python train.py --n_layer=12 --d_model=224 --n_head=3 --n_kv_head=3 --head_dim=64 --d_mlp=896 --vocab_size=951 --activation="relu" --norm="layernorm" --norm_place="pre" --norm_eps=1e-06 --positions="learned" --qk_norm=false --attn_scale=0.125 --bias="all" --tie_embeddings=true --parallel_block=false --extras=["capped logits"] --init="normal" --init_std_qkv=0.0206 --init_std_o=0.0042 --init_std_up=0.0206 --init_std_down=0.0042 --optimizer="muon_variant" --lr=0.00186 --lr_mult_o=1.42 --beta1=0.93 --lr_head=0.00754 --grad_clip=1.0 --warmup_steps=200 --schedule="wsd" --decay_fraction=0.669 --decay_shape="linear" --final_lr_fraction=0.05 --batch_tokens=16384 --seq_len=1024 --doc_mask=false --train_tokens=179300000 --steps=10944 --dataset="wikipedia_en"
MLP neurons of a small language model. Each row is named by its layer, matrix (up: input weights; down: output weights) and neuron, and shows model dimensions 16-143. Each number is 128 + 32 x the weight over its row's rms, rounded and kept within 0 to 255.
Before each neuron's rows, "fires after" lists the tokens most often just before its 100 highest values on Wikipedia text that the model never trained on.

fires after: " c", " ", " pro", "b", " b", " in"
L5.up472 [135 133 101 172 130 147 131 102 179  65 188 126 130 147 127  87 139  94  88 195 179 132  81  94  93 148 122  65 174 138  97 212 137 125 136 153 135 131 123  93 102  89  99 132 137  46 136  88 158  85  97 175 157 101 120 143 202 117 130 125 150 151 109 137 198 119 114  98 130  99 119 146  96  96 118  92 119 124 129  82 162 107 123 136 130  92  83 118 197 179  99  71 163 156 121 171 100 216 181 141 125  96 157 155 112 110  95  92 138 125  94 141 132 146 105 164 120 128  73 182 174 124 132 128 183 105 100  78]
L5.down472 [128 135 162 163 124 111 100 144 135 183  97  96 117 105 164 110 137 175 119 110 173 184 164 187 144 164 196 143 142 136 138  84 123 239 104  85 111 116 159 122  86  94 170 125 138 182 140 151 124 163 144 127 155 179 171 138 159  92 125  93 165  87 125 123 122  72 166 113 156 193 237 137  66 175 104 139  85 139 140 197 117 142 169 154  85 107 101  79  90 158 111  89 139 106 152 107 182 130 105 119  57 111 173 109 110 158 122 116  79 127 130 125 143  89 139  96 122 149  80 169 138 130 136 166 191 121 156 122]

fires after: " D", "iv", "r", "n", " H", " and"
L3.up624 [141 117 137 134 140 165 194 205  91 108 140 119 150 151 158  84 153 163 147 124 113  63 117 159 161 108 100  81 131 170 130 108 164 136  78 143 241 177 118 151 122 182 161  76 141 147 121 103  98 130  98 125  98 100 127 115 169 131 152 185 143 173 107 137 154 149 159 155 141 166 156  99 150 163 185  87 124 126 137 151 119  76  98 142 107 140 162 139 154 179  76 136 107 143 110  87 161 119  98 100  83 168  89 161 132 165  90 169 185  82  90 105 106 137 137 136  85 102 150 120 141 107  80 145 122 163 183 106]
L3.down624 [ 78 100  99 176 104 124  74  28 105 155  66 125 100 106 143 119 125 109 107 164 192 150 150 148  77 126 188 156 125 120  89 118 118 129 125 125 126 101 135  89  81 187 118 112 127 151 124 127  77 127 129 126  91 155 156 172  94 132  66 124 167 152 159 126 122  84 126 107 184 109 132 141  95  87 123 175 160 188 135  78 136 131 130 107 173 139 121 128 103 109 158 130 194 133 107 151 129 105 114 140 153 102 149  85 137  81 114 115 123 203 182 148 135 121 106 168  88 146 132  90 124 102 129 159 150 125 124 130]

fires after: "ic", "or", "it", "8", "r", "iv"
L5.up165 [141  89  92 108 218 143  92 113 114 158 135 110  75 130 204 129 112 169 113 155  28 136 135 162 128 150 131 126 116 164 103  99 126 137 134  88 142 188 160 100 175 149  87  60 123 120 128 176 133 181  78 106 116  84 146 126 123 150 191 162  87 145 106 174 103 134  87 140 115 118 191 150  95 101 115  95 142 136 158 152 166 122 147 126 111 142 153 154 116 198  87  77 150 169  90 154 171 146  54 157 138 153 147 171 133 133 159 184 120 174 136 159 118 175 136 165 160 177  76 133  86 140 117 134 107 129 101 125]
L5.down165 [ 58 142 176 162 138  90 138 137 131 125 105 136 147  78 123 112 113 147 131 112 134 133  90  92  96 124  87 152 177 162 130 194 175 142 140 143 122  60 129 152  75 148 194 140 145 133 139 135 139 100 122 161 112 152 101 125 139 140 185  72 146 112 129 100 141 146 114 137 131 156 104 153  89  67 183 108  48 126 168 140  72 106 112 116 153 146 113 105 127  95 158 140 107  50 101  98 142 207 108 168 102 111 111  95  89 120 109 133 137 139 124 107 115 103 125 164 172  70 155 168 161  86 117 152 133 103 141 133]

fires after: "a", "o", "e", "b", "he", "ro"
L4.up549 [103 156 201  95 184 112 144 134 118 204 154 139 103 134  86 156 193 105 110 122 185 125 134 161 139  96 114  99 111 118 170  54 140 142 117 109 153 148 107 143  87 112 136 129 128  92 172 138 111 168 150  80  86 152 165 113 119 116 118 117 140 132 146 124  98 107 107 154 149 136 151 130 120 104  76 160 151  96  83 121 133 105  96 143 100 115 139 157 148 144 132 172 172 157 131 179 181 120 170 115 136 145 162  98 184  83 172 122 142  75  49 147 182 170 165 145  45 138 152  61 150  98 102 136 167 103 149 131]
L4.down549 [147 104  96  85 146  61 133 109 103 101  80 132 147 102 148 148 109 157 122  99 154 186 110 121 102  74 104 100 129  79  92 169 142  63 126  83 134 152 132 111 158 103 147  75 133 113 136 158 127 118 117 137 109  83 124 190 120 106 145 137  94 149  84  72 172 195 132 178 123 130  70  87 158 109 117 102  42 164 145 121 125  53 123 141 113  98 140 142 149 102 156  78  94 189 122  86 140 200 158 158 126 154 154 161 121 170  92 149 134 154 119 108 177 180 138 196 130 131 166 106  80 126 160 126 126 127  98 170]

fires after: "r", "ri", "ro", "p", "or", "ol"
L3.up279 [108  98 171  55 103 152 134 158 169 111 103 147 128 159 106 120 174 128 177 145 116 169 136 167  43 172 142 163 159 109 155 131 155 110 200 153 134 184 142 103 104 151 152  71 110 141  98 131 122  95 169  92  95 144 101 150 121 174 118  93 162 112  91 153 166 159  86 116 113 114 160 120 100  95  88 133 101  94 163 135 107 193  72 146 146  85  52 119 149 139 110 167 127 136 143  92  51  95 101  68 123 134 120 133 131 118 115 131 156 124  91 175 141 112 126 176  97 180  69  84  94  81 106 141 205 194  93 169]
L3.down279 [163 141  42 176 178 121 123 159 184  94 100 124 101 151 151  51 122 202 127 147 123  72 161 156  78 143 129 129 174 142 102 130 135 161 133 110 142 140 115 115 112 141 135 121 162  52 126  85 153  92  64 142 152  87 100 138 130 195 129 109 116 138 138 150 116 177 164 147 137  77 160 145 156 164 146 142 115 108 149 106  97 170  73 154 208 193  77 167  71 139 103  84 111 236 131 149  95 105 113 135 165  92 140 138  88 168 107  78 140 119 125  95 140 151 150 134 158 151 106 147 127  84 137 139  79 121 135 135]

fires after: " c", " s", "e", "c", "C"
L3.up752 [121 179 126  97 129 149 139 140 211  45 165  66 230 110 119 127 172 168 105 174 160 148 138 120 128 121 120 128 103 143 113 143 183 157 102  95  91 137 177  89 131 107 200 119  45 101 120 117 146 143  91 132 110 163 128 158 139 153  90  83  89 132  87 131 111 141 164 158 109 182 163 159 114  34 142 101  89 114 145 152 137 148 181  85 139 144  92 156 122 124 128 198  66 165 123 127 115 196 136 131 145 104  71  93 104 157 155  64 104 149 157 132  90  97 100 123  77  74 130 165 125 132 147 164 143 130 141 142]
L3.down752 [118 147 157 173 164 160 130 141 146 121 142 112  75 188 206 171 150 114 170 108  83 140 127  91 144 119 152 116  17 112 120  69 122 149 152 110  26 128 159 188 111 125 114 169 159 176 133 124 114 130 108 154 105  99  92 148 152  97  85  89 132  99  87 131 157 130 127 131 138  92 150 171 107  88  87  94 182 135 109 144  97 156 128  84 139 148 126 166  91 112 144 149  94 159 148 137 158  78  88 146  98 112  97 102 128 149 103 114 197 123  66 104  86 176  98 132 129 157 116 114 142 161 122 115  95 102 130 111]

fires after: "p", " com", "om", "c", "m", "re"
L5.up359 [150 139 154  87 156  74  94 135 150 103 141 158 157 174 120 140 149  78 150 178 102  95 105 121  73  92  94 120  77  61 161 166 151  82 132 130 167 146 122  89 106 154 143 145 148  82 162 170 146 140 199  86 135  84  77 165 113 176 145 137 108 124 113 130 138  97 116  96 143 179 147  83  89  87 118 129 175  97 103 127 129 158 105 163  85 114 128 117 144 130 111 156 184 108 131 162  51 133 207  60 109 112 151 183 133 166 131 168 188  76 126 182 142  45 129  83 172 115 131  96 140 151 187 123  89 137 111  84]
L5.down359 [178 138  82 198 115 121 150 181 111 112 118 114 103 103 155  91 110 137 115 170  90 142 129 158  80 117 165 154  42 143 116 112 132 121 127  91 108 158  74 101 142 154 118 107 153 192  96 118 146 167 106 165 102  43 102 131 122 162 160 113 128 148 136 179 125 109 118 145 111 149  98 192 138 111 114 143 161 122  89 139 135 152 117 160  80 135  92  99 111 151 120 161 200 123 111 138 123 135  91 167 125  59  97 176 165 108  77 153 158 117 144 118 144 154 141  90  81 165  81 112 227 169 180 181 174 152 116 156]

fires after: "c", "m", "or", "p", "ic"
L4.up19 [123 179 121 168  78 115 137 135 141 107 152  66 171 132 144 138 140  89 104 168  91 123 104  91 116 142 129  96 160 125 150 160 142  79 128 102 146 145  82 153 138 142  88  62 140 189 160 150 180 122 138 118  91 159  92 134 114 169 111 150 139 142  91 101 153  68 141 114 119 118 102 140 111  78  59  85  75 171 126 162 139 156 186 167 141  71 104  65 111 104 161 154 124 171 121 108 133  94 170 104  49  75 106 146 166 152 121 125 187 151 120 174 190 140  73  65 144 131 121 185 151 135 126 123 181 136 124 109]
L4.down19 [132 106  88 118 139 128  71 130 109 104 183  86  96  61  81 178 102 130 144 142 124 104 113 110 117  86  69 143  57 112 163 117 147 146 125 100 151 181 101 120  97 170 110 154 123 147 140 124  95 117 125 162 132 161 122 160 152 164 114  69 103  93 138  80 156 154  91 166 100 127 145 123 107 166 119 123  92  82  66 166 137  92 124 137 104 106 145 120 122 147 130 158 164 146 160 122  81 174 150  73  96  97 166 166 137 151  93 127 152 139  93 152 120 132 220 101 103 135 172 134 145 140 113 184  90 119  95 126]

fires after: "op", "ol", "p", " c", " p", "c"
L4.up807 [158 138 158  99 135 154 153 100 146 103 116 130 208 141 172  93 138  86 118 139 101 105 172 150 124 126 148 162 170  90 130 176 130 144  78 150 127 192  93 134  84 150 129 101 150 167 151 166 120 112 153 150  79 132 114 148 140 206 130 105  82 107 114 150 137 139 105  72  91 147 151 154 116  65 163  84  76 139 118 148 155 160 117 129 149  87 115 114 102 111 143 130 142 156 116 135 129 149 113  41  74 124 146 175  96 110 120 103  84 142  69 166 140 101 108 171 122 150 131  78 135 117  96 179 228 167 156 118]
L4.down807 [165 159  87 218 137 133 110 124  97 116 138  98 161 130 128 164 114 179 113 115 105 119  69 149 121 136 168 104  62 207 166 135 159  93 141 111 119 121 181 118 119 160 183 136 152  84 140 136 120 148  67 174 122 101  60 187  96 179 148 134 137  61  82  81 159 139 152 154 138 131  84 148 154  56  61 116 155 148  87 104 141 137  81  82 177 154  90 125  68 177 108 163 107 157 187 129  95 145 102 157 105  93 162 155  90 116 154 152 106 124 126  80 113 100 118 160 138 182 122 130 134 146 124 150 109 171 143  51]

fires after: "it", "t", "ation", "art", "n", "ic"
L5.up502 [126 140 119 128  94 132  88 153 143  77 147  77 122 102 156 113 118 155 136 122  71 131 117 103  52 146  93 146 100 143 135 105 184 133 153 159 102  88 109  53  95 133 122 102 125  60 143 176 162 118 118  93 163 136 122 191 127  97 186 158 130 129 133 203 144 146 128 120 138 123 124 132 147  55 159 107 173 121 148  74 114 155 149 134 101 128 131 171 151 138 130 141 135 149 135 167 137 150  72  89 145  76  43 133  99 117  84 127 141 160 111 119 141 189 146 134 120 152 139 108 163 143  77 115 129 141 123 143]
L5.down502 [ 76 170 134  98 173 126 131 135 156  91 116 124 142 111 126 146 113 129 139 146 112 162 102 104 136 196 162  60 147 137  91  97 132 125  97 104 129 167  92 148 124 166 150  78 120 142 136  95 130 133 151 175 168 103 160 144 157 131 133 135 112 154 140 118 175 103 178 133 116 140 121  48 114 145 182  70  62 166 139  97  83 165 154  75 133  67 114 154 115 118 124 104 124 107 111  87 142 192 158 119 220 135 157 100 105 114  97  57 138 181 150 112  95 113 130 126 193  99 178 233 139  75 109 113 102 157 139 164]

fires after: "n", "on", "k", "p", "ow", "in"
L7.up557 [147 104 162 112  53 176 152 104 146  86 156 139 123 110 129 139 138  89 127 115 132 129 138 145 150 129 183  88 102 176 184 129 168 114 109 147 203 121 106 140 131 132 165  72 143 127 176 140 123  66 123  88 106 150 131 118  82 113 153 165 127 184  76 131 108 129 127 148 171 148 130  77 132 188 179 122 138 140 106 139 124 175 111 117 149 155 161 114 157 123 119 100 103 153 145 136 184  97 109 143  99 107 151 191 132 163 128  68 112  84 148  90 100  47 177 115 122  78 188  86 181 137  81  94 130 140 101 136]
L7.down557 [ 96 135 112  96  92 155 156 133  70 148 163 127 137 123 104 152 147  76 121 141 188 186 122 135 121 184 163 176  96  94 113  65  65 150 134  78 117 137 143 141 163 141 127 149 163 158  77 121 133 148 151 150 158 162 119 160 129 143 103 161 137 162 156 108 121 100  91 112  98 127 120 173  43 123 105 115 108  80 140  99 144 122 140 147 138 147 106 176 124  96  84 116 136 100 101 165 139 152 115 154 137 159 130 142 135  95 168 151 129 153 109 137 127 120 107 107 160 105  71 134 128 116 122 156  88 145 152 103]

fires after: "g", "on", "in", " D", "iv", "d"
L7.up460 [108 132 111 123 110 122 171 114  95  71  94 185  66  98 154 116 164 145  58 141 114 104 112 103 135  99 179 108 123 194 159 110 190 125  42 150 156 150 162 101 136 174 169 154 147 141 155 131 131 119 105 156 138 109 129 107 133 146  64  79 184  79 193 146  94 159 123 125 125 111  28  79 149 126 136 128 117 166 102 190 129 133 158  92  99 122 145  88 185 169 154 177 101 153 117 108 123  88 134  83 132 115 110 128 172 136 125 121 103 107  67 148  79 107 108 116 169  94 153 172 130 156 154 121 160 121 111 143]
L7.down460 [123 157 118 182 138 153 141 103 121 159 151 121  76 116 148 143 100 141 123 122 224 140 104 110 107 129 143 160 101 136 140 161  66 149 157 127 167 124  68 131 100 179 154  99 139 111 131 116 132 163 125 101 174 132 110 181 126 169 119 146 154 170 139 117 134  85 122  64  70 123  99 148  82 123 151 121 126  78 113  83 155 124 121 122 131 134 107  93  70 128 103 154 166 147 181 139 147 191  74 153 137 115 137  84  99 103  60 172 195 162  97  94 136  52 164 128 144 157 150 170 168 124 201 142 109 110 109 106]